config.toml
hidden_act = "swiglu"
init_std_o = 0.0082
lr_head = 0.00641
max_grad_norm = 2.0
warmup_steps = 200
schedule = "cos"
doc_mask = false
dataset = "wikipedia_en"
MLP neurons of a small language model. Each row is named by its layer, matrix (gate and up: input weights; down: output weights) and neuron, and shows model dimensions 16-79. Each number is 200 + 30 x the weight over its row's rms, rounded and kept within 0 to 999. A neuron's up and down rows have the sign that makes its largest values positive.
After each neuron's rows, "fires before" lists the tokens most often just after its 100 highest values on Wikipedia text that the model never trained on. A number after a token or word is its count.

L6.gate206,156,223,238,217,182,203,188,237,194,231,205,232,197,125,153,199,242,199,229,221,251,218,207,193,213,175,219,168,269,235,158,222,231,183,224,181,202,179,209,258,177,192,214,216,169,210,262,181,236,242,120,208,226,210,154,133,233,187,219,168,179,233,158,176
L6.up206,209,172,195,215,247,284,187,205,202,164,239,143,180,233,156,191,260,185,140,227,180,202,196,144,213,231,124,197,228,226,136,221,171,244,210,190,190,125,237,182,223,176,204,217,185,207,221,228,198,241,153,214,209,204,213,207,185,151,239,178,194,206,186,189
L6.down206,186,196,259,190,196,217,283,193,143,188,164,213,198,210,147,230,250,140,274,202,264,180,203,212,223,275,182,266,198,217,187,240,153,260,238,178,213,160,232,207,194,196,171,247,196,185,196,214,176,222,166,188,209,231,203,189,207,170,194,189,184,216,188,271
fires before: " " 30, " |" 7, "y" 6, "\n" 6, "S" 5, " S" 5

L2.gate210,164,214,206,192,201,203,219,182,156,161,212,255,203,202,251,158,227,195,195,185,189,171,195,168,245,142,180,192,166,148,232,150,179,146,222,184,181,248,173,195,215,193,192,196,157,208,227,175,237,195,218,213,215,226,180,181,200,186,238,224,218,200,165,224
L2.up210,211,148,232,211,214,173,173,221,185,231,189,185,193,228,216,192,205,212,205,171,178,216,188,202,199,173,182,177,153,182,168,211,201,138,200,148,213,222,149,210,185,172,238,196,201,177,203,206,208,149,189,208,206,155,174,215,258,218,208,251,149,220,151,256
L2.down210,223,155,221,203,223,202,234,194,212,244,172,183,186,229,170,248,210,185,196,183,172,220,196,230,160,223,158,135,208,163,164,210,247,174,187,179,240,242,185,204,193,161,246,195,249,189,211,218,201,177,209,194,221,183,200,258,228,224,196,201,120,246,192,196
fires before: "i" 12, "or" 10, "re" 9, "ore" 9, "at" 7, "ot" 7

L2.gate55,242,279,250,201,155,267,241,175,208,214,229,256,196,188,237,215,193,190,206,167,186,201,135,146,232,212,216,218,169,198,253,239,174,233,186,191,194,245,194,173,228,196,205,217,182,214,209,168,201,154,213,188,199,176,186,283,163,229,216,187,203,181,196,169
L2.up55,232,226,219,211,217,206,244,217,177,174,212,234,230,177,206,212,211,224,224,181,158,200,194,206,215,203,167,227,200,203,218,197,237,168,198,212,215,206,217,211,169,236,153,211,162,209,227,204,206,124,169,173,184,182,227,206,206,202,203,181,224,263,234,118
L2.down55,207,223,150,244,157,214,214,246,182,209,178,214,160,258,240,232,169,250,186,148,225,145,178,184,241,188,192,191,176,171,180,132,214,149,205,214,173,197,217,223,171,197,153,221,204,161,189,232,264,192,211,144,166,241,264,257,161,226,184,212,219,200,229,111
fires before: "til" 22, "its" 9, "s" 8, "c" 7, "ject" 7, "iversity" 6

L5.gate179,235,235,208,213,239,182,222,200,217,195,217,185,256,205,182,202,231,178,229,202,201,181,243,220,201,180,202,173,207,237,198,237,196,126,178,203,249,156,238,176,170,177,171,171,189,216,223,231,193,190,164,234,163,200,218,220,229,192,210,291,195,168,206,176
L5.up179,218,169,204,203,213,208,205,206,181,136,145,216,195,204,169,216,214,224,245,172,205,207,243,178,173,180,156,169,203,207,206,167,188,208,139,211,180,227,278,155,227,181,171,222,228,232,235,170,254,190,197,210,240,183,194,171,172,198,169,162,190,202,207,251
L5.down179,180,215,165,199,240,249,215,177,209,175,223,207,238,235,203,227,195,215,218,134,182,158,176,179,189,183,165,221,193,168,217,240,200,173,179,234,156,139,239,175,222,166,176,182,184,220,179,206,212,215,226,218,207,191,128,144,247,194,165,259,243,176,207,215
fires before: " " 75, "000" 4

L6.gate163,207,160,259,215,188,222,204,206,139,176,234,223,235,202,196,175,272,210,133,169,205,236,188,164,167,167,185,227,175,224,182,255,143,165,183,182,165,210,243,213,218,187,158,207,155,242,138,239,217,161,181,197,224,202,196,156,201,163,200,196,192,137,225,210
L6.up163,250,175,161,198,215,178,215,187,243,225,188,217,200,200,215,181,252,165,137,172,236,190,175,231,149,203,255,177,165,230,164,184,174,133,184,238,193,241,205,182,134,213,220,198,215,165,249,183,194,227,220,195,230,224,238,259,222,210,202,145,215,216,174,213
L6.down163,203,205,187,171,216,212,105,209,256,188,157,240,205,187,159,181,266,205,201,237,187,238,193,182,189,198,162,232,245,221,148,235,257,157,183,164,232,211,203,131,224,210,198,140,204,230,220,187,228,178,266,168,196,197,196,194,208,199,209,190,181,195,199,219
fires before: "d" 29, "v" 19, "am" 9, "m" 8, "ap" 5

L12.gate150,195,187,135,199,174,222,177,177,208,260,203,207,243,169,246,198,162,219,216,194,167,216,173,183,183,199,195,181,201,225,220,238,181,183,175,175,231,230,165,195,215,206,185,210,186,194,234,217,154,260,232,197,226,209,146,242,211,172,216,197,231,185,250,246
L12.up150,234,200,238,217,209,182,181,188,194,167,207,197,156,182,186,216,203,148,212,163,232,191,187,168,257,187,224,248,269,238,190,184,255,220,199,206,199,228,187,208,175,223,185,147,184,201,197,177,176,240,228,220,227,161,236,211,181,229,201,210,195,189,170,212
L12.down150,142,258,153,192,207,227,226,179,239,172,223,244,196,190,191,207,249,243,198,213,179,210,197,215,202,212,246,223,156,161,168,194,178,167,168,162,211,178,195,201,262,218,211,205,233,210,168,161,210,188,187,187,192,164,206,171,188,219,170,166,232,222,200,164
fires before: ")" 38, ")," 8, "\"" 6, ")." 5

L2.gate72,174,224,243,177,208,219,193,198,237,218,210,158,213,197,185,241,225,146,195,185,188,256,271,179,200,235,140,218,245,206,282,241,181,204,232,179,229,202,205,229,223,189,176,181,173,179,191,228,267,186,156,242,158,197,201,239,264,249,226,244,155,214,216,233
L2.up72,198,177,279,209,152,170,224,151,248,207,185,158,167,183,200,203,199,158,219,220,223,245,279,227,183,250,177,214,226,188,220,217,192,216,172,203,187,177,238,261,182,215,163,227,240,210,155,210,171,202,169,252,187,186,220,197,223,197,196,202,238,218,248,219
L2.down72,199,212,278,165,162,229,222,171,219,208,214,169,230,188,175,235,173,164,222,201,209,198,228,249,184,233,223,189,180,224,199,212,206,207,190,208,222,190,218,228,182,220,197,172,251,202,158,234,234,211,161,231,234,215,212,169,135,196,199,232,208,258,230,213
fires before: " of" 17, "ic" 11, "y" 8, "s" 8, "n" 6, "om" 5

L12.gate148,176,186,205,185,213,186,168,219,169,161,153,200,202,170,180,147,176,180,171,201,174,165,208,153,236,198,160,161,222,123,202,215,150,264,193,200,230,135,193,220,151,187,166,189,194,186,252,204,182,264,226,259,188,202,245,201,229,188,208,208,167,200,175,155
L12.up148,238,228,197,191,207,256,168,226,173,152,138,209,200,187,192,181,239,193,176,188,188,219,175,165,197,190,185,261,268,186,216,169,184,182,172,187,210,191,215,179,171,202,227,199,217,200,221,238,268,224,181,181,208,203,249,201,199,186,190,179,214,194,107,205
L12.down148,201,212,155,207,175,275,241,179,176,256,190,197,236,187,163,202,151,227,217,193,181,214,179,228,203,233,118,261,196,190,209,226,230,203,233,212,199,209,189,175,205,195,204,214,209,196,176,228,212,252,148,157,233,222,247,210,222,215,190,212,185,213,191,200
fires before: ":" 47, " m" 13, "ec" 4

L12.gate132,212,191,159,276,228,196,243,131,206,185,191,169,206,172,214,175,216,201,174,217,220,196,258,151,158,218,262,189,253,172,160,184,216,181,198,165,263,260,212,213,191,162,218,225,209,189,229,213,171,206,206,157,228,248,188,155,190,195,234,186,228,214,184,167
L12.up132,180,172,210,233,220,193,178,201,188,203,173,180,194,200,193,222,187,187,236,168,157,160,157,209,205,199,262,122,214,212,230,180,219,216,219,180,212,223,180,149,199,231,167,229,232,168,168,231,230,165,198,260,201,201,210,207,206,174,211,217,175,134,183,272
L12.down132,131,157,179,161,150,194,218,196,195,200,228,208,213,166,188,231,184,243,215,230,199,189,230,197,201,234,186,216,206,163,199,201,150,163,156,188,182,273,201,224,191,157,192,144,237,231,233,206,162,289,206,188,208,165,201,202,164,194,148,191,184,237,267,206
fires before: "." 19, "|" 17, "0" 9, " |\n" 7

L8.gate17,150,180,204,145,196,156,240,170,210,202,157,199,215,261,207,208,212,230,198,227,222,222,234,220,232,224,152,210,132,208,229,241,222,162,148,213,181,242,219,214,183,231,249,224,229,226,200,166,169,201,212,197,198,176,153,189,195,225,201,204,148,237,190,193
L8.up17,218,191,277,223,227,216,213,222,172,214,163,199,181,205,218,200,129,229,180,272,203,203,216,149,165,203,163,155,179,173,260,192,197,169,190,222,106,238,213,213,213,170,209,153,184,211,157,224,235,170,198,180,179,168,143,224,237,227,174,210,239,205,216,241
L8.down17,216,210,228,192,152,181,176,209,161,194,199,242,163,211,168,189,203,191,179,212,205,160,217,232,232,207,231,226,222,193,175,185,185,215,205,184,235,166,146,175,196,181,248,210,178,217,238,224,234,243,189,193,191,226,213,222,230,175,194,214,235,247,192,224
fires before: "s" 58, "fer" 13, "t" 6, "p" 4

L2.gate476,196,229,218,233,199,187,198,208,239,202,111,125,193,194,179,187,175,178,167,232,224,236,235,304,187,177,145,192,196,196,249,159,164,215,181,235,225,185,207,245,202,221,180,159,244,205,217,164,210,235,166,207,182,201,152,159,212,233,214,207,177,228,251,225
L2.up476,181,218,203,224,198,203,191,192,254,167,130,148,170,168,200,164,174,219,203,225,217,246,245,277,215,158,133,182,202,175,247,139,183,191,155,256,208,182,207,234,201,137,186,160,245,228,177,205,188,185,170,213,161,189,192,200,172,238,214,185,197,171,226,268
L2.down476,164,188,218,233,170,223,170,159,216,215,146,154,176,185,223,192,171,171,234,236,205,248,263,205,179,220,118,163,184,178,227,119,197,227,219,239,197,175,239,178,150,194,196,169,201,195,215,193,205,226,171,197,127,176,233,240,175,199,245,242,190,196,227,213
fires before: "y" 33, " of" 18, "ic" 12, "s" 8, "n" 8, "ry" 6

L9.gate441,199,186,235,219,154,198,194,219,212,223,189,189,183,200,203,191,242,167,190,195,226,204,196,186,227,231,209,221,213,156,154,213,156,242,168,146,243,176,189,238,183,212,168,271,218,221,204,247,234,203,179,157,252,240,261,222,211,232,191,204,199,208,185,157
L9.up441,212,147,204,238,160,185,211,168,210,190,194,204,204,197,208,187,205,231,183,160,200,135,183,180,175,203,175,203,180,128,150,131,190,212,196,208,259,158,163,237,173,206,174,134,191,206,223,223,238,220,210,194,249,233,198,188,237,224,184,154,242,222,168,174
L9.down441,194,181,241,233,191,217,230,204,208,168,205,198,187,192,167,213,238,220,194,193,216,176,229,201,151,201,202,226,256,167,215,212,243,185,185,223,185,155,172,188,172,196,194,178,201,138,211,191,154,200,221,174,229,245,241,212,273,198,255,154,212,192,171,199
fires before: " |" 37, " |\n" 21, "." 4

L7.gate480,195,198,168,270,219,200,178,208,167,205,205,221,230,171,172,198,220,217,255,153,213,155,176,215,230,170,237,178,186,205,225,161,210,201,219,263,183,224,163,221,153,210,186,172,223,163,257,215,185,184,179,187,207,184,215,167,195,191,204,189,155,207,216,189
L7.up480,144,228,199,200,175,200,195,208,216,188,222,162,159,204,151,232,194,184,234,192,229,193,181,191,250,106,204,248,198,183,209,216,181,215,243,212,242,164,204,183,199,179,175,163,204,246,194,136,196,195,247,199,191,174,221,169,208,243,225,213,149,223,234,191
L7.down480,219,187,217,205,212,203,176,190,211,206,146,208,217,185,192,176,198,188,196,193,218,157,211,196,196,184,227,272,211,197,165,221,120,177,214,249,250,170,234,234,204,188,226,143,214,201,168,201,163,169,212,232,173,204,216,214,153,243,225,225,182,178,219,176
fires before: "ies" 17, "e" 9, "h" 8, "ial" 7, "ac" 5, "es" 5

L2.gate266,182,233,241,224,194,139,250,185,235,232,184,228,189,178,195,221,250,191,159,201,210,216,197,247,174,188,193,223,231,208,184,161,181,187,231,138,241,212,217,187,234,232,158,181,249,181,188,179,244,216,181,223,168,244,159,187,211,166,254,177,224,214,215,192
L2.up266,197,249,178,174,201,173,252,177,242,239,213,283,235,175,247,188,234,213,185,185,224,203,137,223,182,210,230,199,247,179,150,183,200,207,228,188,248,203,188,223,232,205,150,228,168,135,203,164,184,200,196,198,210,213,180,243,241,173,229,220,191,220,210,162
L2.down266,159,211,193,119,219,125,261,175,208,199,218,295,220,136,170,209,177,181,216,173,204,186,161,225,176,230,223,144,185,242,151,225,236,255,249,209,218,171,226,197,203,183,199,185,196,213,184,190,172,197,199,184,227,215,192,230,195,189,194,210,124,202,237,223
fires before: " (" 31, " " 29, "il" 4

L12.gate243,194,157,171,226,262,177,215,227,182,210,173,189,203,200,204,204,222,216,193,185,218,154,112,216,210,178,212,185,219,248,203,215,196,228,222,173,232,146,237,180,257,205,236,204,180,186,229,193,184,193,260,250,194,192,192,214,167,193,187,181,155,248,210,234
L12.up243,205,237,213,202,203,160,119,227,181,202,243,217,224,222,152,206,190,194,182,200,203,214,157,177,206,226,174,206,245,185,205,196,176,243,222,185,229,177,163,219,208,205,203,197,149,185,210,184,176,153,223,262,232,155,163,204,218,187,228,202,211,201,135,184
L12.down243,227,122,169,205,155,166,154,182,193,224,208,196,168,236,226,210,210,201,148,167,174,155,238,221,226,197,197,227,148,228,159,202,233,221,204,136,179,206,192,150,200,206,186,235,203,201,215,178,186,249,190,172,162,191,192,190,200,187,224,222,172,188,139,214
fires before: "ion" 18, "2" 15, " of" 8, ":" 6, "^{" 6, " d" 4

L10.gate77,218,206,212,232,200,245,196,170,254,209,224,181,199,178,219,169,168,148,243,157,239,241,208,150,173,227,203,218,240,195,220,163,188,244,221,165,226,237,185,215,232,204,185,249,184,244,178,265,206,207,206,118,202,215,162,250,199,203,282,236,191,262,206,266
L10.up77,155,192,236,170,177,222,187,159,208,206,218,186,191,161,252,219,213,170,288,216,168,223,246,205,202,156,211,226,167,202,261,189,152,217,172,208,209,187,165,181,183,198,203,206,197,217,200,218,165,205,178,210,238,203,183,248,224,164,144,170,212,189,197,222
L10.down77,161,191,257,232,230,226,215,207,238,249,240,215,187,199,229,237,246,254,218,146,262,252,243,186,233,166,241,246,224,167,214,216,184,171,140,203,183,157,185,240,191,242,167,223,192,163,195,269,187,154,227,193,199,173,170,252,195,197,206,184,172,246,240,201
fires before: " to" 74, " a" 4

L8.gate27,222,223,223,249,188,175,243,191,247,231,225,206,148,141,234,237,241,233,209,188,196,165,160,268,252,175,253,227,140,191,226,222,167,213,263,228,174,176,210,206,186,185,203,207,166,214,211,270,183,205,185,163,131,202,197,218,203,276,186,214,132,227,180,208
L8.up27,257,235,199,230,162,196,189,304,199,169,214,153,184,188,238,160,167,224,224,157,214,215,178,209,198,240,267,207,225,189,233,222,179,244,195,210,143,166,197,170,202,188,198,193,175,213,196,193,202,165,219,213,177,202,225,146,168,206,273,183,178,191,214,197
L8.down27,244,167,223,182,169,148,171,257,219,263,180,159,212,237,259,220,207,184,179,177,194,165,255,164,180,260,228,208,216,152,199,229,180,169,214,183,168,208,238,179,203,204,197,168,190,201,208,194,261,183,190,177,162,138,258,215,211,183,219,252,218,249,157,180
fires before: "ies" 25, "ial" 15, "ul" 11, "ific" 9, "if" 5

L10.gate13,251,205,165,206,208,192,162,222,212,186,207,190,152,207,195,213,250,235,215,250,215,220,190,277,190,161,178,202,216,184,173,211,227,174,161,192,213,201,253,203,236,190,206,182,186,172,258,177,250,220,195,223,178,186,208,169,249,176,232,217,210,188,231,240
L10.up13,178,167,203,224,214,227,175,253,201,195,197,192,160,184,211,179,223,237,176,167,202,151,171,232,179,209,145,199,198,203,158,199,166,203,155,180,206,169,197,168,241,212,198,228,169,224,155,170,244,214,197,186,187,216,187,219,259,167,184,202,154,181,229,271
L10.down13,247,239,226,240,168,233,193,167,217,189,171,163,174,209,186,212,216,231,201,217,233,253,220,181,172,229,240,269,204,178,119,229,235,188,209,222,212,186,234,232,232,227,192,243,214,214,198,174,203,198,201,179,192,247,265,162,172,208,222,241,203,208,168,210
fires before: " " 83

L10.gate275,195,228,193,185,230,225,233,236,195,152,227,175,230,189,244,192,158,245,247,174,169,146,133,192,215,206,148,197,189,202,183,183,185,198,217,174,186,205,167,217,296,192,223,223,219,222,211,176,153,184,168,226,183,141,211,184,207,240,211,183,183,184,186,174
L10.up275,146,162,193,232,197,218,210,188,206,182,225,153,236,242,215,196,144,240,222,206,241,162,250,214,236,164,200,185,190,256,210,172,160,257,161,161,192,203,212,199,161,232,194,178,218,211,178,178,197,167,225,147,172,232,227,216,225,200,262,196,227,221,215,208
L10.down275,168,185,189,204,186,214,200,250,123,194,203,259,205,171,219,147,126,199,156,202,214,185,171,210,154,170,207,208,208,213,184,213,151,241,214,171,152,236,191,193,240,221,235,178,193,154,252,209,181,160,219,178,159,227,181,181,224,247,243,200,180,226,156,200
fires before: "5" 10, "6" 10, "9" 9, "3" 9, "0" 9, "4" 9

L7.gate260,172,197,174,259,190,232,201,196,180,181,174,211,148,205,246,209,207,213,211,227,235,208,223,267,234,155,217,208,239,164,203,185,215,155,193,199,215,230,230,210,210,172,221,177,171,238,239,216,229,194,214,161,188,213,207,214,216,219,233,159,260,146,222,214
L7.up260,215,207,226,203,250,179,186,217,151,200,216,196,214,161,124,202,186,226,180,213,163,198,175,196,214,242,162,210,181,212,234,220,202,221,242,246,218,179,195,207,201,268,189,204,209,220,175,204,181,224,190,211,186,201,197,239,212,208,216,174,186,238,167,230
L7.down260,232,169,205,222,240,135,193,203,189,216,210,167,239,180,250,208,212,247,172,196,182,248,229,181,180,206,210,204,176,193,206,226,193,177,183,159,176,175,189,203,199,225,259,155,198,182,191,176,158,188,273,173,241,180,194,215,223,181,206,233,173,208,172,190
fires before: " |" 19, "ed" 15, "," 14, "–" 11, " for" 4, "\n" 4

L6.gate51,186,238,225,172,194,247,193,192,179,249,179,223,213,214,205,128,204,196,142,205,230,209,202,213,232,200,230,161,177,174,198,175,201,186,164,223,203,229,225,209,158,199,212,238,222,178,209,193,259,238,223,135,213,241,243,160,177,227,148,249,271,121,227,255
L6.up51,148,161,242,213,164,195,193,179,196,209,148,150,240,167,206,221,203,230,211,164,213,229,158,208,168,199,151,241,219,196,192,266,231,225,191,206,203,203,216,227,189,228,193,196,161,181,266,235,210,200,180,168,223,216,229,190,198,216,280,165,180,246,193,196
L6.down51,196,161,158,214,173,198,151,179,218,178,163,172,202,224,187,194,282,169,184,215,246,192,206,176,190,216,146,191,227,183,163,208,235,132,174,192,207,193,231,208,190,222,197,215,200,199,184,179,255,198,217,202,183,204,177,164,197,253,174,208,171,202,235,164
fires before: " |" 19, "ver" 15, "%" 7, "it" 7, "in" 5

L10.gate438,167,212,177,148,228,219,174,157,207,158,205,189,205,186,202,160,195,216,165,171,218,167,159,217,226,236,188,127,209,162,231,237,207,152,234,207,230,175,254,242,135,193,243,233,155,195,222,177,207,165,178,193,204,207,259,215,231,147,204,192,182,186,179,234
L10.up438,184,205,236,179,219,155,219,204,208,182,196,235,209,195,117,208,175,189,186,220,168,168,163,206,203,210,229,182,260,165,172,215,207,206,157,201,228,157,166,226,215,196,194,241,125,144,251,166,224,177,235,206,188,153,235,180,210,212,183,141,221,196,167,199
L10.down438,167,204,165,214,195,190,169,231,233,209,207,186,192,206,193,231,188,202,198,196,180,253,113,146,228,176,207,199,192,205,165,209,225,216,146,182,227,236,233,276,215,211,181,188,190,184,254,216,201,247,179,150,177,157,176,157,208,198,214,176,253,200,176,220
fires before: " (" 20, "2" 19, "^{" 11, " " 8, "\n" 6, "and" 4

L10.gate27,162,216,170,155,212,240,204,213,240,195,257,130,186,183,198,259,181,226,206,153,197,221,212,232,184,236,239,204,149,217,215,186,215,183,167,184,181,254,197,212,171,171,246,202,270,191,184,218,184,227,179,247,155,216,179,192,177,222,171,213,177,226,245,213
L10.up27,177,200,162,215,159,179,206,261,223,197,282,192,213,237,214,234,212,217,227,194,204,227,175,235,193,188,212,214,209,166,220,136,193,195,222,171,191,210,141,209,189,134,167,233,124,228,203,232,232,172,202,229,210,247,170,145,208,185,196,206,201,224,245,191
L10.down27,152,174,184,183,187,172,177,181,211,240,241,166,176,204,181,186,138,234,258,203,210,237,174,256,179,170,221,195,208,178,192,174,201,223,176,170,230,213,219,184,192,199,203,220,182,216,185,223,211,164,237,215,220,183,191,202,202,166,219,199,188,173,205,201
fires before: "ever" 22, " that" 15, " to" 8, "ing" 6, "a" 5, " he" 4

L7.gate373,256,248,167,209,190,202,223,190,168,150,195,153,134,209,260,202,201,234,184,172,219,206,202,155,171,222,155,209,228,226,213,236,176,247,274,164,204,211,213,207,227,223,213,211,205,185,208,193,220,187,172,176,181,190,150,197,233,214,219,234,219,216,140,183
L7.up373,184,223,231,188,188,172,186,170,236,259,211,188,181,164,185,219,202,236,218,156,228,157,244,168,186,226,198,217,232,231,199,182,239,234,152,181,212,173,212,190,252,237,135,212,183,200,188,173,166,205,251,160,189,215,256,199,168,208,219,173,204,184,198,222
L7.down373,175,176,166,216,150,141,167,200,213,162,215,119,180,222,206,225,223,204,193,215,185,194,271,174,223,222,194,202,228,227,195,241,217,234,180,192,190,146,279,170,169,225,174,213,208,218,152,214,157,152,203,207,197,217,182,237,203,189,209,220,240,205,203,202
fires before: " " 20, ":" 17, "est" 5, "ge" 5, " time" 4

L6.gate235,157,216,215,237,188,206,127,209,177,173,213,187,157,164,197,183,216,207,227,179,232,209,218,227,225,157,188,200,175,263,194,214,223,234,185,202,197,240,191,177,192,167,198,200,172,248,230,177,185,222,187,238,189,207,217,192,212,235,149,175,168,199,157,172
L6.up235,242,173,211,213,239,183,179,235,196,230,238,236,238,233,154,213,215,149,178,203,152,190,234,238,185,217,181,219,216,248,187,220,162,197,148,230,206,180,235,199,184,254,226,172,139,230,258,169,167,208,228,167,182,181,207,203,150,193,218,193,187,169,211,200
L6.down235,160,235,232,208,223,204,225,207,231,194,129,152,164,164,206,226,208,228,219,177,186,169,207,193,179,165,208,231,168,178,166,173,224,202,168,197,227,222,267,161,182,152,204,215,208,254,173,175,211,170,133,206,182,156,162,204,215,201,199,186,201,166,153,155
fires before: "ly" 17, "l" 16, "on" 8, "le" 6, "ace" 6

L6.gate503,191,259,210,177,206,207,197,199,178,206,227,215,177,191,172,193,209,171,189,238,194,202,264,194,212,190,196,158,176,270,190,217,207,246,216,192,218,212,186,218,233,169,199,269,249,147,239,196,188,178,188,186,190,184,175,208,224,178,203,165,190,224,202,206
L6.up503,201,197,231,232,267,191,174,141,239,171,205,197,191,185,188,184,240,230,230,226,220,263,164,238,166,232,199,234,192,179,195,147,201,166,242,197,241,199,193,236,235,177,178,235,221,211,220,202,208,214,186,171,218,179,156,191,190,203,196,189,177,218,179,229
L6.down503,216,171,207,228,156,180,160,261,203,208,166,223,184,173,255,223,207,195,183,181,213,211,237,192,225,219,205,146,209,232,168,211,157,269,225,163,219,177,231,226,245,213,138,221,224,175,259,204,202,151,168,195,256,175,205,131,198,204,132,195,186,169,190,230
fires before: " " 29, "ation" 7, "al" 6, "-" 6, " U" 5, "ied" 5

L5.gate71,219,237,171,256,187,217,200,209,197,240,227,200,98,211,178,220,205,227,238,200,202,218,118,221,221,181,189,249,216,139,174,190,194,158,194,222,185,159,177,248,174,168,233,205,234,191,186,257,244,235,226,171,190,231,164,207,170,199,177,201,244,165,171,221
L5.up71,192,212,192,210,149,192,221,189,199,179,169,223,193,187,143,223,145,179,160,165,187,190,144,208,181,200,228,246,220,172,220,243,232,243,244,184,192,169,154,220,216,178,216,226,183,139,176,244,192,186,195,234,174,197,152,244,200,224,237,188,203,220,197,188
L5.down71,146,223,199,193,206,268,161,225,226,186,193,139,195,262,218,223,191,163,226,241,215,163,144,206,218,209,174,157,244,232,225,193,238,189,151,236,254,216,187,195,210,270,139,171,238,214,217,185,216,208,180,215,231,209,241,164,179,217,233,205,244,180,173,252
fires before: "u" 12, "ct" 11, "l" 11, "ction" 7, "ir" 7, "ge" 5

L9.gate179,223,233,213,234,204,264,140,191,163,207,232,205,188,219,225,199,204,236,176,202,166,217,197,190,223,142,173,202,251,227,218,208,212,184,255,231,172,213,209,224,179,205,143,171,193,203,217,166,196,169,159,192,240,149,235,234,170,285,238,227,220,234,193,202
L9.up179,228,182,240,205,221,192,191,191,192,200,214,185,172,206,187,186,244,174,192,196,201,232,202,205,208,141,205,126,279,189,161,219,187,206,232,226,224,114,167,247,203,124,157,232,209,164,219,216,205,170,215,187,201,214,200,214,194,196,230,211,201,231,166,222
L9.down179,195,214,217,153,235,175,150,200,162,170,200,183,201,170,189,250,201,208,198,140,219,194,238,142,237,220,222,167,192,179,216,229,223,239,181,201,233,140,174,193,197,170,201,246,174,228,203,170,224,215,243,178,152,281,223,109,224,205,165,152,204,197,210,219
fires before: "i" 13, "q" 11, "^{" 10, "re" 6, "ens" 6, "ar" 6

L12.gate390,255,192,174,220,208,243,214,214,195,159,215,179,197,254,112,194,208,210,246,208,228,263,195,206,204,160,177,149,195,241,187,168,176,257,199,217,212,217,208,192,206,258,184,181,196,225,221,189,204,152,231,178,145,216,231,204,196,227,247,198,204,241,130,158
L12.up390,210,219,229,174,178,223,205,199,222,204,235,211,199,202,190,160,187,191,259,162,217,249,196,173,202,185,185,200,221,169,156,145,183,225,257,199,205,208,175,195,197,202,204,224,217,190,229,154,194,190,202,180,145,170,165,194,178,248,215,201,185,207,147,230
L12.down390,205,168,262,180,187,218,181,178,233,236,174,220,196,178,202,171,206,256,216,173,225,186,174,234,195,183,179,204,230,236,193,205,218,220,211,218,165,203,197,208,214,216,163,204,187,202,215,234,186,155,161,230,178,165,187,245,229,228,230,177,178,210,148,226
fires before: "==" 18, " in" 14, " by" 9, "===" 6, " to" 5

L8.gate266,179,226,129,205,142,203,176,216,195,197,172,190,234,233,198,189,172,207,233,273,233,210,197,198,232,157,221,241,213,215,194,164,193,194,224,202,167,175,221,220,187,202,187,160,211,264,211,248,209,188,182,208,221,135,198,207,237,185,281,166,123,167,199,213
L8.up266,232,191,242,135,152,205,172,200,173,179,205,171,160,263,220,213,224,210,141,226,253,202,196,194,221,221,184,219,179,279,181,219,227,182,202,213,184,208,204,168,162,213,234,209,249,194,165,215,122,180,196,233,209,127,170,174,217,209,240,232,158,217,221,206
L8.down266,229,160,203,206,194,215,244,218,160,211,179,196,166,179,210,213,188,184,143,179,170,191,233,173,204,211,233,197,185,185,242,223,218,213,170,186,235,176,138,173,199,256,218,226,156,183,186,245,160,235,248,226,184,181,160,228,188,197,165,204,233,229,161,257
fires before: "," 39, ")" 13, " |\n" 12, "\n" 10, " |" 10, " (" 4

L9.gate102,171,186,231,214,206,203,203,151,202,193,214,196,175,157,236,142,180,223,228,205,211,204,169,174,218,221,204,231,193,244,194,241,249,240,219,163,172,184,247,187,186,224,193,120,208,167,152,237,220,200,188,132,158,182,208,218,202,197,185,260,206,207,194,254
L9.up102,228,178,222,203,214,239,135,196,195,169,199,241,225,180,161,185,210,223,180,180,233,191,177,202,230,183,182,240,164,255,140,171,222,210,245,246,165,251,220,202,249,216,138,164,236,182,158,226,156,206,223,126,179,224,164,189,193,215,208,189,229,202,189,208
L9.down102,231,185,167,228,213,197,232,163,212,248,173,260,181,258,211,180,165,195,184,224,236,239,225,207,152,182,165,249,174,224,169,203,226,202,246,207,194,195,191,197,231,197,179,226,218,218,175,197,115,247,251,190,185,240,189,171,161,156,208,191,217,198,225,204
fires before: " by" 27, " to" 15, " the" 9, "er" 8, " a" 7, " an" 4

L9.gate262,194,198,206,180,191,171,212,187,205,221,124,223,251,176,172,190,183,197,158,238,164,106,206,239,159,176,197,199,237,234,207,185,147,252,159,159,235,149,165,199,183,211,228,230,229,199,239,205,197,219,190,161,180,183,170,161,199,204,187,195,187,172,190,221
L9.up262,221,212,212,188,189,199,175,146,207,196,181,197,218,137,225,257,236,161,264,196,217,209,179,156,114,211,181,205,250,212,200,195,221,162,202,169,204,213,205,183,154,159,202,207,227,176,237,128,173,236,204,184,221,207,218,237,186,227,244,158,143,212,167,206
L9.down262,181,224,198,129,216,204,267,204,221,203,250,154,217,244,247,148,206,253,167,211,169,234,182,180,205,220,205,212,195,178,212,167,189,206,221,161,213,221,196,206,231,170,212,152,202,206,170,194,208,235,201,168,146,213,183,150,226,171,178,167,242,252,137,148
fires before: ":" 15, "ing" 14, "ed" 13, ")" 5, " |" 5, "\n\n" 4